config.toml
num_hidden_layers = 14
hidden_size = 192
num_attention_heads = 3
num_key_value_heads = 3
head_dim = 32
intermediate_size = 448
vocab_size = 1024
hidden_act = "geglu"
norm = "rmsnorm"
norm_place = "peri"
norm_eps = 1e-05
positions = "rope"
rope_theta = 1860.0
rope_fraction = 1.0
qk_norm = true
attn_scale = 0.177
bias = "none"
tie_word_embeddings = true
parallel_block = false
extras = ["capped logits"]
init = "uniform"
init_std_qkv = 0.0246
init_std_o = 0.00657
init_std_up = 0.0246
init_std_down = 0.00304
optimizer = "muon_variant"
learning_rate = 0.00958
lr_mult_down = 0.7
beta1 = 0.93
lr_head = 0.00702
warmup_steps = 30
schedule = "wsd"
decay_fraction = 0.724
decay_shape = "linear"
final_lr_fraction = 0.05
batch_tokens = [16384, 32768, 49152]
max_seq_len = 512
doc_mask = false
train_tokens = 102200000
max_steps = 3498
dataset = "wikipedia_en"
MLP neurons of a small language model. Each row is named by its layer, matrix (gate and up: input weights; down: output weights) and neuron, and shows model dimensions 16-143. Each number is 200 + 40 x the weight over its row's rms, rounded and kept within 0 to 999. A neuron's up and down rows have the sign that makes its largest values positive.
Before each neuron's rows, "fires after" lists the tokens most often just before its 100 highest values on Wikipedia text that the model never trained on.

fires after: "\n\n", " M", "\n"
L10.gate21,263,165,229,184,158,201,212,211,210,194,169,305,247,249,203,228,261,270,212,153,196,258,225,200,231,190,187,218,211,260,209,276,169,238,243,194,190,156,211,140,185,138,149,131,301,206,236,112,142,196,251,153,160,207,229,211,253,233,189,194,179,213,259,119,245,274,147,185,224,234,242,200,182,204,178,212,235,192,206,214,200,185,149,271,232,214,200,220,201,188,157,251,192,212,223,248,176,157,246,198,230,161,259,208,141,226,234,182,239,261,185,170,201,137,143,188,200,135,165,185,233,248,221,169,106,148,235,258
L10.up21,179,116,216,253,175,225,169,153,213,139,213,185,170,214,231,134,207,193,236,236,196,125,256,254,148,139,272,151,171,201,211,153,182,277,257,199,159,197,197,174,250,202,210,182,194,146,249,182,171,197,214,187,122,207,186,144,253,223,164,303,162,254,237,202,209,189,183,173,252,180,191,238,164,200,182,205,245,182,277,231,216,197,174,272,210,130,214,155,225,146,255,197,245,200,226,143,158,165,202,246,212,222,132,260,237,144,170,215,220,189,240,232,226,242,226,191,216,240,184,215,214,225,145,194,187,209,138,190
L10.down21,233,209,135,237,214,224,227,223,298,328,183,222,202,213,182,210,197,95,169,201,249,238,192,206,163,253,205,214,229,200,229,254,200,231,203,187,171,135,248,134,228,252,216,181,190,219,263,107,267,233,241,206,254,250,125,187,250,221,159,203,230,195,203,126,260,216,270,230,152,223,233,260,121,112,246,212,202,259,284,104,161,208,190,196,237,235,244,201,191,156,132,188,192,226,220,161,171,153,214,215,212,182,230,229,198,237,205,213,169,180,240,150,215,262,203,224,184,173,174,132,221,208,234,203,193,221,219,211

fires after: ")", " s", " S", "ar", "ur", "m"
L7.gate246,236,180,281,182,176,190,212,233,222,214,201,180,175,238,171,231,206,245,212,205,225,170,236,228,146,260,246,171,152,258,187,212,226,212,256,159,212,255,143,250,275,208,177,197,187,232,245,206,220,215,163,265,221,233,174,130,181,238,173,227,223,226,156,154,149,172,241,252,227,165,210,210,220,137,234,279,278,263,219,170,216,250,185,155,180,283,216,154,186,160,227,239,163,235,203,233,205,166,248,203,178,271,265,209,245,132,163,155,239,250,181,201,238,152,184,213,195,199,195,280,151,184,112,240,171,204,132,206
L7.up246,254,228,190,171,114,175,237,237,217,213,208,148,216,258,114,194,147,243,253,152,183,153,188,199,218,253,200,189,276,198,149,291,239,220,252,237,283,272,154,170,224,163,206,254,216,182,156,207,176,172,191,280,266,233,151,231,165,233,255,210,168,248,186,218,167,103,254,184,192,183,219,200,201,128,195,197,172,208,177,160,204,177,232,153,194,220,227,150,191,177,236,181,159,266,189,209,162,146,193,133,189,216,182,215,177,152,244,235,198,196,152,162,185,232,173,123,189,232,217,255,238,168,175,168,175,268,179,227
L7.down246,110,194,154,229,145,197,192,293,163,152,186,218,220,201,171,226,197,203,258,224,189,174,236,215,183,179,230,162,266,143,167,190,151,157,133,207,166,250,183,144,78,227,154,272,242,190,152,235,174,190,89,188,130,192,238,194,221,159,159,178,235,183,236,231,156,187,168,202,211,108,229,117,186,198,170,278,161,240,159,288,212,192,251,217,206,155,296,169,229,187,179,206,225,194,184,157,174,164,149,238,135,215,196,176,200,234,211,231,241,217,242,199,198,162,108,228,181,306,192,212,263,237,198,196,133,144,256,201

fires after: " s", "ed", "em", "S", "ing", "s"
L2.gate92,242,246,231,160,262,179,227,134,196,174,195,228,176,225,236,251,232,294,204,174,136,161,221,183,167,212,195,223,201,228,195,211,189,162,145,192,216,212,223,176,251,166,209,264,105,261,159,227,181,172,160,232,210,244,133,217,159,148,213,232,180,141,233,244,215,161,229,190,200,230,224,186,240,170,310,241,156,206,208,176,232,203,151,174,219,219,213,256,288,208,152,206,182,154,249,176,249,258,241,167,217,245,156,233,193,176,188,268,204,206,175,239,169,256,215,151,233,178,235,272,236,224,188,165,212,175,207,199
L2.up92,188,258,143,194,219,181,201,214,202,126,144,173,212,171,186,256,156,360,307,185,146,223,247,185,124,219,221,241,200,191,196,154,207,137,193,142,193,225,199,171,230,98,281,227,129,237,203,212,191,159,218,267,222,227,184,224,150,204,199,193,162,164,231,221,204,197,185,181,183,267,237,166,198,168,246,190,171,227,214,132,269,224,174,138,173,212,176,235,222,157,170,199,158,202,220,187,192,184,241,172,261,213,196,173,192,145,186,241,211,216,259,262,176,218,186,115,214,154,208,250,211,161,109,181,227,195,252,198
L2.down92,236,195,219,200,146,226,216,265,223,203,217,175,176,220,221,138,218,101,195,189,224,221,152,225,281,250,191,173,195,226,234,223,188,223,247,251,203,214,218,265,185,198,173,108,309,141,244,193,231,253,203,174,210,197,208,183,267,187,244,184,183,219,156,183,225,225,185,210,241,155,204,199,204,184,162,232,218,210,146,249,93,152,236,197,176,110,176,114,187,198,195,212,211,214,104,239,145,221,165,200,137,170,220,189,204,217,192,118,215,249,137,192,220,186,258,276,197,247,154,173,130,219,250,175,77,246,175,207

fires after: " s", ")", " l", "os", " h", "S"
L5.gate205,141,189,202,234,214,151,160,159,320,285,177,169,147,171,281,227,201,207,241,223,189,163,191,212,185,289,199,142,179,122,187,224,210,195,163,202,143,192,156,228,243,201,230,214,144,245,183,155,261,163,195,217,186,218,204,277,221,214,244,217,162,200,246,190,241,175,250,224,205,195,190,190,234,160,188,247,181,152,174,196,232,197,223,131,192,237,234,242,190,253,264,186,186,171,166,224,115,123,245,246,281,188,143,268,236,209,191,212,118,222,186,197,213,247,208,140,278,186,195,254,148,215,191,124,174,187,249,138
L5.up205,170,286,272,192,265,260,199,239,260,229,148,175,212,292,163,265,258,212,194,113,239,176,203,207,143,186,136,181,200,155,139,239,237,263,214,210,201,155,213,259,264,135,246,262,186,201,144,209,228,194,196,275,190,186,190,210,198,234,161,208,244,222,192,216,214,210,243,193,158,214,186,159,153,160,199,227,160,204,183,219,203,178,162,161,199,180,264,232,203,166,148,171,266,227,200,145,208,173,214,123,279,191,152,208,197,119,214,257,98,216,175,129,101,188,198,198,229,254,203,192,228,152,244,162,202,232,202,241
L5.down205,297,162,103,276,158,138,211,177,244,141,259,173,282,216,243,141,155,184,169,203,190,191,166,179,195,197,160,183,259,189,216,210,193,166,203,246,208,213,210,114,198,259,189,190,83,267,205,228,151,157,179,143,139,207,161,239,248,243,235,244,175,132,245,199,191,198,165,213,259,216,232,204,188,176,168,150,221,205,252,190,214,177,169,193,166,195,162,183,259,263,228,204,185,220,182,227,201,220,289,286,150,228,241,243,165,264,175,250,203,297,249,229,193,247,164,181,213,166,195,195,193,226,264,147,199,213,213,186

fires after: " S", " the", " s", "-", " P", " |"
L3.gate155,229,223,208,119,145,125,180,151,196,134,280,219,217,174,218,247,185,178,254,206,194,155,168,194,186,233,205,258,136,305,209,173,205,269,228,158,205,174,199,289,212,137,164,179,250,169,241,218,186,172,214,189,238,213,223,145,193,187,188,144,218,206,199,150,120,210,246,186,209,234,183,218,168,215,200,192,211,202,186,95,200,211,195,170,135,246,213,165,203,192,239,157,234,172,196,183,218,191,159,173,206,210,219,297,195,222,265,199,218,272,231,236,131,233,209,141,194,250,264,182,129,226,155,186,215,224,246,193
L3.up155,175,191,181,196,180,189,228,259,171,164,209,145,181,248,219,175,230,151,302,218,280,191,243,242,218,259,154,204,171,295,229,239,190,255,213,172,204,195,187,262,136,210,141,256,189,178,266,176,216,152,237,223,182,202,226,193,145,233,184,160,113,210,115,244,240,204,255,202,92,235,249,285,231,270,168,103,148,145,250,230,191,135,189,229,183,180,203,150,209,172,243,194,273,169,224,240,242,199,181,170,229,211,257,252,204,193,212,186,196,271,261,181,219,168,262,203,132,175,197,185,183,190,186,277,176,198,167,229
L3.down155,194,163,172,192,241,222,135,171,198,230,129,210,145,185,162,217,174,237,127,150,172,191,234,200,212,122,245,186,269,159,137,195,174,134,229,279,228,179,271,154,247,213,236,292,199,215,165,235,175,239,216,213,183,158,216,244,252,251,164,239,196,180,246,193,196,203,189,230,181,224,145,201,196,182,212,269,231,228,178,176,158,91,201,215,154,127,229,198,121,171,201,183,175,152,181,240,224,184,257,180,232,189,184,118,198,227,241,222,138,155,258,149,199,230,126,234,278,210,249,206,216,200,170,189,164,184,231,182

fires after: " m", " M", " pr", " L", " H", " "
L5.gate345,190,206,218,143,201,240,198,193,211,145,231,266,217,193,201,208,183,192,265,231,214,194,246,219,203,234,254,191,80,164,207,282,257,217,217,240,211,232,135,181,186,171,167,166,203,263,207,210,197,197,232,205,92,215,223,235,253,132,180,235,148,204,270,179,185,252,137,219,211,127,146,214,238,269,203,159,187,185,156,221,247,135,113,208,152,190,304,95,216,264,175,225,226,174,218,185,286,221,187,190,149,215,198,181,152,168,127,224,233,244,187,236,208,187,205,207,233,194,178,195,200,184,259,249,178,224,265,212
L5.up345,228,198,210,200,197,244,178,183,208,247,163,210,251,174,91,252,194,288,182,299,155,207,205,177,200,184,176,175,184,221,194,207,183,111,212,194,215,148,206,252,191,211,176,186,200,193,231,296,261,218,195,312,239,170,153,185,210,270,218,193,197,169,142,172,161,172,244,169,243,222,198,159,281,252,253,245,227,152,173,219,207,174,176,200,208,265,234,112,149,178,167,163,236,138,215,233,191,180,255,85,170,221,181,287,238,137,182,143,243,220,206,200,164,194,131,146,211,155,207,117,187,210,165,215,179,189,198,226
L5.down345,184,129,118,169,223,226,217,199,220,202,216,199,130,210,298,206,196,216,200,206,156,145,235,156,173,199,212,234,223,189,216,181,291,230,199,190,165,238,226,102,206,241,189,200,143,125,96,184,131,249,213,144,138,215,211,179,235,130,222,195,157,270,238,150,241,183,174,245,173,239,172,283,242,223,262,197,214,167,267,214,288,118,224,199,177,197,182,272,210,244,198,157,192,114,249,154,163,172,184,330,192,241,178,167,185,238,212,206,251,215,197,139,241,248,169,275,179,168,191,178,186,168,230,234,209,209,133,128

fires after: " M", " B", "s", " L", "ies"
L5.gate428,208,205,166,165,243,195,145,172,173,116,225,196,232,206,197,217,149,208,131,248,183,192,237,192,208,217,190,230,194,225,221,205,248,218,187,136,225,303,260,228,212,145,192,129,233,146,169,170,236,179,253,279,153,177,297,200,173,124,258,164,199,252,191,183,202,239,196,268,184,197,191,272,259,227,280,197,178,202,174,196,148,188,116,141,152,204,191,141,159,172,187,178,236,207,174,218,257,233,209,222,246,249,162,283,152,145,175,115,240,228,156,286,162,202,189,194,201,220,180,238,218,184,219,237,165,163,204,163
L5.up428,166,227,202,279,230,260,207,212,253,182,141,187,262,223,196,298,176,147,177,245,194,187,212,210,167,172,195,209,203,254,212,198,218,159,106,234,211,218,248,189,184,141,224,184,219,198,208,229,198,123,188,243,132,220,174,137,210,214,213,181,195,135,122,185,228,113,166,194,230,196,147,142,223,214,172,220,173,214,151,206,234,189,193,262,210,274,181,187,208,274,162,280,207,184,233,258,313,234,170,281,276,221,180,239,294,179,159,258,201,179,236,177,154,252,197,231,235,157,159,192,168,127,218,320,198,179,176,223
L5.down428,207,254,204,120,149,164,155,189,205,216,224,144,147,148,214,201,286,134,221,226,210,222,228,191,234,224,250,143,243,146,195,149,161,214,277,192,134,190,144,214,169,130,193,194,204,248,150,146,174,241,180,214,192,237,217,222,230,120,244,213,110,156,212,169,137,177,231,221,168,227,252,264,273,213,199,210,201,246,183,243,191,201,197,242,236,181,238,226,194,133,207,167,163,248,223,219,140,196,194,185,273,183,191,144,104,169,255,102,187,201,213,195,232,240,209,259,209,243,311,235,247,203,184,144,223,180,200,168

fires after: " m", "1", " M", " acc"
L3.gate35,146,129,226,145,183,191,196,143,148,125,245,131,221,195,215,153,157,218,164,220,199,196,226,177,161,258,200,199,128,223,229,199,215,194,200,162,136,241,127,229,186,222,228,182,194,245,256,177,260,201,202,228,76,176,195,266,241,193,183,238,171,247,184,212,169,221,201,155,143,265,149,243,244,287,195,168,164,250,114,173,270,206,177,217,256,232,209,171,203,242,188,224,218,198,203,204,242,198,133,238,155,186,206,246,186,199,195,211,181,261,241,163,219,167,168,192,192,187,216,235,212,168,159,195,196,235,95,139
L3.up35,167,231,204,251,263,199,118,173,215,205,181,114,258,257,249,198,177,209,210,148,140,224,227,258,138,149,142,259,172,233,210,240,156,194,219,130,184,223,231,182,167,194,102,166,181,174,187,280,209,178,164,178,233,194,239,89,269,226,207,224,257,117,188,181,206,154,71,206,185,148,204,226,220,206,196,205,246,128,212,198,148,231,200,210,160,273,276,201,196,217,186,199,212,172,180,176,249,277,188,175,221,298,251,257,203,205,172,252,208,182,191,202,155,176,227,165,212,238,197,262,165,203,187,229,263,248,187,167
L3.down35,225,214,185,142,217,187,233,228,114,225,209,209,140,244,213,209,252,252,161,255,265,136,226,220,261,222,124,120,240,195,164,225,213,190,201,182,270,141,157,211,188,221,237,217,205,185,206,147,173,212,240,184,153,283,206,305,151,228,235,206,162,217,156,191,203,301,228,176,170,275,221,156,172,139,235,188,159,233,237,151,190,161,232,188,155,156,142,154,172,188,198,210,200,159,204,222,198,215,196,249,265,112,190,191,147,147,179,225,262,221,187,177,225,163,135,183,126,205,241,204,184,194,211,136,177,203,199,198

fires after: "am", " A", " o", " Al", " B", " O"
L2.gate235,226,268,179,105,273,229,242,230,150,203,209,161,193,167,136,197,234,221,229,218,202,179,215,190,188,128,238,240,180,270,222,195,166,201,141,277,206,135,239,158,209,228,143,164,245,232,302,198,238,220,102,205,175,195,203,241,211,223,193,175,185,153,232,168,254,157,167,265,149,199,210,161,188,205,195,175,199,167,203,197,230,157,173,190,193,189,284,170,203,180,132,122,215,200,219,175,156,273,196,215,216,145,203,216,143,219,251,185,199,225,208,178,272,137,188,196,169,184,252,240,192,201,186,176,298,102,224,155
L2.up235,238,214,209,184,179,202,229,270,152,186,267,250,142,225,146,242,280,194,236,186,225,69,153,201,130,222,205,186,161,264,203,197,239,182,182,152,205,221,139,217,210,247,230,146,253,226,237,141,270,235,192,135,182,144,212,174,244,171,149,217,188,138,225,147,220,196,166,233,192,174,177,203,165,281,173,190,189,182,215,162,211,185,164,248,197,239,217,195,95,197,76,218,260,207,226,182,178,256,245,183,105,204,208,243,161,186,218,209,137,135,161,196,219,230,180,203,220,146,207,230,162,238,130,230,251,141,184,160
L2.down235,173,184,217,178,196,177,200,155,234,202,194,155,181,216,190,205,56,224,167,238,106,226,170,140,216,173,211,213,230,187,208,167,191,213,234,238,208,221,268,250,184,149,170,224,148,166,141,193,156,167,180,273,220,229,174,205,199,220,225,144,252,264,160,218,230,191,270,174,227,212,273,192,285,145,241,228,211,119,242,224,219,164,257,204,259,233,182,207,209,153,286,258,149,202,120,221,153,207,176,244,192,166,208,139,201,224,164,158,206,233,207,193,193,172,192,219,230,169,219,166,217,198,180,131,189,200,229,215

fires after: " in", " des", "es", "f", " s", " S"
L6.gate131,162,144,161,196,227,199,220,223,236,203,193,242,185,289,203,229,119,216,278,177,172,154,264,133,172,199,158,216,209,175,144,186,114,264,246,221,218,188,177,178,255,131,170,182,255,182,193,222,159,153,260,180,233,170,184,117,128,217,208,147,250,233,235,251,187,215,210,239,168,263,201,285,195,213,233,181,174,212,169,161,218,161,205,213,221,274,214,211,218,275,206,194,220,204,187,157,204,169,99,167,233,180,142,192,161,250,169,195,262,162,234,294,175,170,231,155,202,250,213,195,152,240,223,161,126,164,183,171
L6.up131,235,246,247,209,215,209,240,112,232,192,233,197,217,185,196,188,229,200,202,222,168,208,137,176,201,207,210,313,118,195,148,181,176,166,212,233,188,207,214,189,188,232,151,257,211,272,243,226,144,224,184,176,177,208,214,227,168,254,192,166,167,170,192,218,175,209,185,231,159,177,171,153,237,279,97,171,169,210,220,205,191,195,130,189,235,201,242,223,153,208,226,195,296,184,224,209,275,274,230,186,223,212,185,259,189,203,176,186,162,267,202,171,170,198,199,197,136,293,160,188,105,179,196,195,195,248,214,243
L6.down131,168,261,213,164,207,187,217,149,186,199,202,266,205,203,194,152,107,198,219,203,260,217,221,187,153,212,142,179,260,253,97,209,114,200,187,305,245,284,226,225,236,227,206,199,259,144,193,182,233,279,231,273,231,273,210,199,259,291,210,310,167,181,170,141,214,275,184,225,257,270,193,211,219,195,160,235,215,221,173,207,185,238,241,226,229,198,184,180,199,192,211,249,228,231,253,245,226,238,197,213,201,189,145,191,221,187,204,191,167,219,278,193,211,187,251,233,134,199,143,190,191,250,229,229,183,303,189,182

fires after: " M", "\n", " Pl", "un"
L9.gate94,213,235,172,173,237,310,221,157,142,196,151,183,205,168,209,291,277,204,189,211,177,236,178,194,183,190,267,239,227,176,320,199,246,278,265,190,122,151,205,153,217,259,179,147,253,183,203,186,199,156,115,249,185,242,188,110,208,159,172,180,187,158,177,208,202,184,146,201,250,176,220,191,198,232,276,162,138,157,260,145,164,163,188,249,189,169,233,183,170,169,211,177,201,241,207,157,229,128,154,221,266,190,211,186,237,162,277,242,225,146,257,293,155,251,261,243,127,211,265,191,209,231,270,168,203,189,123,122
L9.up94,154,209,277,256,198,196,213,176,130,145,175,174,216,122,260,130,196,213,199,171,253,168,185,157,197,163,208,276,167,171,236,123,257,202,196,221,187,159,220,213,189,175,170,218,192,142,189,243,177,260,259,176,214,218,203,183,175,185,158,178,257,163,149,195,216,190,177,191,224,221,221,113,232,185,189,185,190,95,151,174,174,203,208,348,175,257,154,208,190,204,195,139,176,221,242,171,220,236,289,238,166,207,141,187,230,148,239,200,213,271,205,226,160,155,151,167,235,214,201,147,129,157,270,158,168,253,193,201
L9.down94,236,184,186,227,177,182,253,246,145,176,148,216,166,239,200,232,148,233,154,192,207,189,193,190,244,189,148,267,225,241,227,195,128,170,185,162,209,197,207,183,219,210,218,195,224,227,218,140,225,228,170,269,190,233,246,205,174,141,258,192,193,216,147,243,213,143,140,160,237,194,215,244,165,235,225,267,234,150,271,233,213,178,179,171,118,142,171,161,141,207,261,178,267,116,233,259,337,227,213,184,120,180,258,136,244,185,135,153,262,192,182,166,216,143,214,248,216,175,205,206,169,224,197,203,194,258,217,155

fires after: " l", " s", " ", " S", " de", "f"
L6.gate14,198,225,235,146,251,158,184,180,262,187,188,155,173,254,186,219,218,281,216,193,181,147,209,162,244,138,198,194,250,249,212,258,200,178,222,225,223,187,250,214,298,178,189,176,253,249,192,236,201,168,175,295,178,233,152,149,199,246,254,219,244,217,255,215,154,223,263,160,197,179,258,129,236,217,278,248,214,179,236,234,194,176,247,133,305,242,133,211,209,250,189,192,167,164,230,235,117,186,239,147,194,251,227,177,190,230,196,124,195,256,202,248,212,181,186,214,279,191,200,232,125,291,215,209,187,204,223,126
L6.up14,186,185,188,139,211,272,146,177,192,192,191,200,191,186,158,234,183,155,240,237,180,182,217,191,267,187,185,197,215,206,215,212,203,219,178,210,193,200,201,197,215,236,210,253,277,220,140,188,194,141,227,234,207,195,247,234,236,141,171,232,227,149,255,287,167,192,240,139,168,137,134,234,163,191,114,209,227,202,218,187,226,283,241,178,184,210,223,285,227,184,164,194,261,165,179,296,197,218,112,183,280,275,221,198,149,152,211,226,149,280,166,185,253,164,180,154,208,270,202,157,204,258,275,157,148,136,207,195
L6.down14,188,250,208,227,160,204,185,210,193,194,249,220,201,175,185,192,233,183,149,196,228,202,156,185,154,145,156,282,160,175,167,238,174,192,150,208,102,267,206,220,246,210,231,205,124,218,164,212,205,191,177,185,201,163,180,206,203,219,162,211,160,213,145,205,182,185,120,224,215,196,186,237,212,200,172,155,173,199,227,173,176,175,138,207,150,155,214,201,97,227,185,122,236,132,122,245,156,145,213,209,174,171,247,155,180,109,185,236,194,182,248,214,196,156,282,156,177,207,175,133,214,202,175,252,238,247,178,212

fires after: "\n\n", "\n", "==", "1"
L9.gate400,210,184,242,219,214,235,211,236,231,192,198,238,260,238,204,134,238,246,178,251,262,176,224,239,198,219,166,198,158,229,192,217,176,254,101,201,178,174,242,163,231,267,224,179,165,218,240,158,183,144,191,195,127,182,222,223,284,208,225,199,119,273,259,219,232,239,133,246,161,301,193,260,187,176,270,214,230,232,259,204,170,197,217,234,146,222,289,87,217,150,216,223,304,239,207,243,148,234,194,224,233,167,238,210,219,250,180,181,222,138,174,241,186,232,200,182,287,240,230,231,205,205,165,192,189,182,208,195
L9.up400,243,239,263,259,224,180,272,263,230,193,174,222,204,278,226,175,201,219,237,206,271,126,170,223,140,165,177,191,243,247,180,240,229,296,163,186,190,222,142,222,249,207,171,187,248,182,272,167,168,141,206,184,117,215,256,184,303,185,191,213,157,201,287,193,237,271,164,147,226,187,196,265,236,220,233,232,236,237,277,201,211,215,195,224,184,302,206,182,176,120,165,184,249,171,223,193,230,214,238,261,244,140,212,235,220,259,193,234,187,175,127,278,138,238,254,201,174,215,211,247,228,204,124,248,181,215,167,272
L9.down400,132,232,208,187,146,247,231,222,246,201,166,184,188,224,261,191,204,196,142,242,271,132,211,197,159,210,220,246,171,230,249,210,175,232,202,193,224,236,159,130,200,159,165,199,250,271,212,135,208,205,287,198,252,236,154,171,299,221,187,208,192,186,146,214,285,195,148,162,184,231,262,209,211,191,179,214,194,245,197,194,241,165,129,264,239,209,251,220,233,169,210,204,229,227,172,196,233,200,175,178,168,257,286,197,275,231,186,204,173,178,165,148,194,167,205,196,221,197,196,161,174,145,192,211,179,213,251,198

fires after: " o", " p", "O", ".", " O"
L3.gate137,182,153,155,96,211,185,177,230,254,199,150,146,197,175,213,205,124,157,157,185,208,166,142,219,240,105,213,239,152,235,223,205,181,190,190,264,146,185,182,176,209,227,141,188,197,144,157,211,201,203,161,151,234,169,173,193,160,205,177,219,173,183,251,166,204,141,220,276,145,218,202,233,227,163,216,155,167,176,165,202,152,198,185,247,130,203,240,91,244,184,209,190,149,236,163,207,189,208,108,245,142,181,231,205,209,180,160,245,165,169,201,219,258,217,256,220,144,189,223,257,226,144,248,196,187,222,212,200
L3.up137,212,251,223,195,109,222,188,184,205,227,178,218,207,251,210,229,223,300,218,241,242,176,259,232,176,162,203,237,168,216,254,194,241,181,134,189,156,245,199,224,288,265,179,130,141,172,213,199,254,200,218,151,193,193,147,182,270,209,140,222,257,225,242,192,270,212,177,186,160,223,172,183,228,194,185,146,252,152,189,208,208,233,208,223,217,217,260,196,152,152,243,185,203,281,200,139,188,241,95,237,144,156,197,132,260,213,279,181,180,225,218,271,186,153,231,198,176,112,170,274,181,191,160,202,202,127,185,187
L3.down137,181,108,230,151,203,215,146,249,187,209,215,166,168,168,135,267,166,250,277,173,219,140,143,164,251,283,226,178,222,209,219,124,156,191,161,223,198,167,225,198,249,142,213,229,267,219,183,236,206,168,175,241,220,153,175,200,179,193,199,182,208,164,235,184,186,158,216,214,237,207,201,257,199,198,195,174,192,261,231,138,224,200,165,210,154,183,194,238,176,324,232,182,205,211,208,243,233,227,174,224,148,238,127,243,249,179,158,197,206,211,268,116,226,205,224,177,209,225,230,291,183,173,212,196,184,125,257,123

fires after: " F", " m", " G", " S", " M", " Q"
L2.gate190,238,161,196,234,212,221,189,139,197,225,208,270,150,283,149,214,241,277,235,183,249,165,207,251,183,223,95,158,179,242,217,202,152,235,218,272,272,175,183,176,241,160,185,148,216,192,197,172,260,183,171,167,235,246,213,214,247,117,159,214,291,247,194,150,283,212,186,210,221,237,227,204,251,187,193,168,233,129,219,180,262,160,209,226,145,237,232,118,167,171,219,159,222,230,194,253,206,236,214,182,206,213,169,249,185,204,278,185,141,228,162,210,204,161,200,213,274,281,226,157,186,223,175,223,137,218,180,292
L2.up190,216,151,190,177,196,170,169,184,176,152,240,208,190,317,212,165,186,161,247,242,178,140,237,230,194,206,188,263,192,249,193,105,182,203,247,237,238,175,125,160,252,218,161,207,234,187,244,191,228,234,202,114,215,240,167,134,217,221,168,207,231,176,240,202,268,221,242,164,138,171,263,104,150,193,191,220,267,224,189,221,220,127,239,196,226,183,236,93,260,192,223,188,220,176,239,156,125,223,137,220,208,219,173,215,181,246,283,206,207,196,101,220,196,232,236,253,205,198,191,166,199,181,189,292,146,209,179,216
L2.down190,151,230,199,220,162,137,161,213,237,212,101,108,253,200,148,183,239,183,231,164,206,195,195,146,173,198,289,174,262,141,257,188,178,179,160,144,165,213,219,254,208,235,164,246,192,193,215,190,159,329,186,227,162,202,201,202,226,245,182,191,141,235,269,227,146,201,194,209,182,167,114,274,191,202,245,262,178,205,226,141,191,174,226,245,219,140,190,228,180,226,224,132,293,186,260,187,198,159,176,180,175,255,183,173,172,245,245,215,208,266,207,151,226,254,187,179,252,195,175,207,194,153,227,231,243,172,220,179

fires after: "\n\n"
L7.gate248,249,215,188,190,149,218,151,249,197,140,197,269,178,247,205,240,165,195,167,171,188,196,140,267,201,147,174,274,160,195,210,259,185,199,212,155,206,221,167,173,138,162,266,183,242,218,194,224,182,173,194,272,247,225,205,215,222,207,187,206,275,218,232,196,204,262,126,108,274,142,160,217,123,231,135,228,294,269,174,199,189,240,229,212,147,194,198,203,139,245,208,254,213,131,219,165,226,175,225,203,272,187,208,208,101,283,219,156,199,237,125,234,188,168,218,148,220,219,189,143,195,199,244,206,178,256,166,216
L7.up248,152,219,166,179,192,195,174,212,176,202,264,198,129,250,213,172,211,251,223,160,145,192,278,190,190,163,225,184,183,215,179,194,225,240,196,210,185,266,189,207,196,120,152,160,182,148,206,251,164,160,147,197,233,245,239,208,214,182,180,247,246,257,282,226,154,253,214,250,214,225,237,230,170,185,117,204,181,160,254,154,172,231,203,136,198,216,216,166,216,171,192,93,225,138,173,256,132,159,194,232,207,218,160,184,171,147,165,299,185,218,151,276,221,201,232,200,259,220,170,144,164,243,280,199,161,192,229,180
L7.down248,272,198,191,241,144,224,226,165,195,271,253,228,165,197,233,256,169,227,236,129,171,207,149,142,193,154,205,133,189,203,324,258,227,189,171,187,233,203,157,179,242,137,243,226,168,135,204,171,197,172,100,151,133,262,206,192,212,174,205,190,262,242,185,214,238,214,184,180,213,183,222,284,185,198,212,236,226,244,188,171,202,247,99,189,197,161,196,156,239,191,150,266,147,268,239,186,191,220,174,266,276,208,223,218,153,192,204,266,144,194,172,259,204,178,181,152,221,161,210,160,220,208,197,161,178,152,214,158

fires after: " n", "th", "ver", " A", " of", "ar"
L5.gate83,184,163,136,150,148,148,194,186,186,152,202,186,243,187,261,189,204,214,234,186,260,201,219,236,178,192,245,174,170,151,178,197,108,179,170,177,218,197,143,145,250,155,224,168,284,215,283,228,254,170,227,144,238,186,138,183,197,126,171,268,201,137,206,115,194,131,155,159,142,249,180,159,235,234,169,167,171,218,166,151,197,212,238,212,205,214,137,130,234,180,202,276,272,191,207,217,207,242,235,245,226,193,221,191,153,151,190,198,86,147,283,169,225,186,214,213,250,233,319,249,203,273,197,206,159,178,147,143
L5.up83,168,165,249,173,170,234,223,195,168,198,140,183,192,143,165,231,211,237,226,149,132,247,109,188,165,197,199,209,230,238,259,167,177,134,234,193,239,241,266,206,188,134,209,212,206,273,245,222,235,192,166,158,223,167,165,244,176,198,243,137,211,174,193,210,288,167,205,245,174,283,167,258,242,217,217,177,165,217,152,144,193,230,236,230,226,173,211,216,103,200,228,154,120,324,183,248,217,168,197,196,281,223,172,249,189,125,236,236,169,200,245,225,248,254,175,215,192,173,187,222,227,179,126,149,246,173,245,232
L5.down83,194,218,175,241,229,251,255,165,169,235,229,220,216,211,225,262,184,242,193,218,203,183,148,247,223,213,204,253,185,166,304,206,159,221,224,249,199,191,140,200,212,236,130,234,261,226,197,192,209,162,222,155,181,156,202,273,192,221,198,259,199,114,194,163,142,197,175,200,247,184,141,89,230,176,191,216,248,154,239,172,211,187,221,212,185,187,190,144,233,182,190,205,201,171,163,212,159,234,232,234,182,215,238,210,210,242,112,217,206,237,147,232,263,118,252,264,164,274,196,228,234,195,204,250,157,203,247,261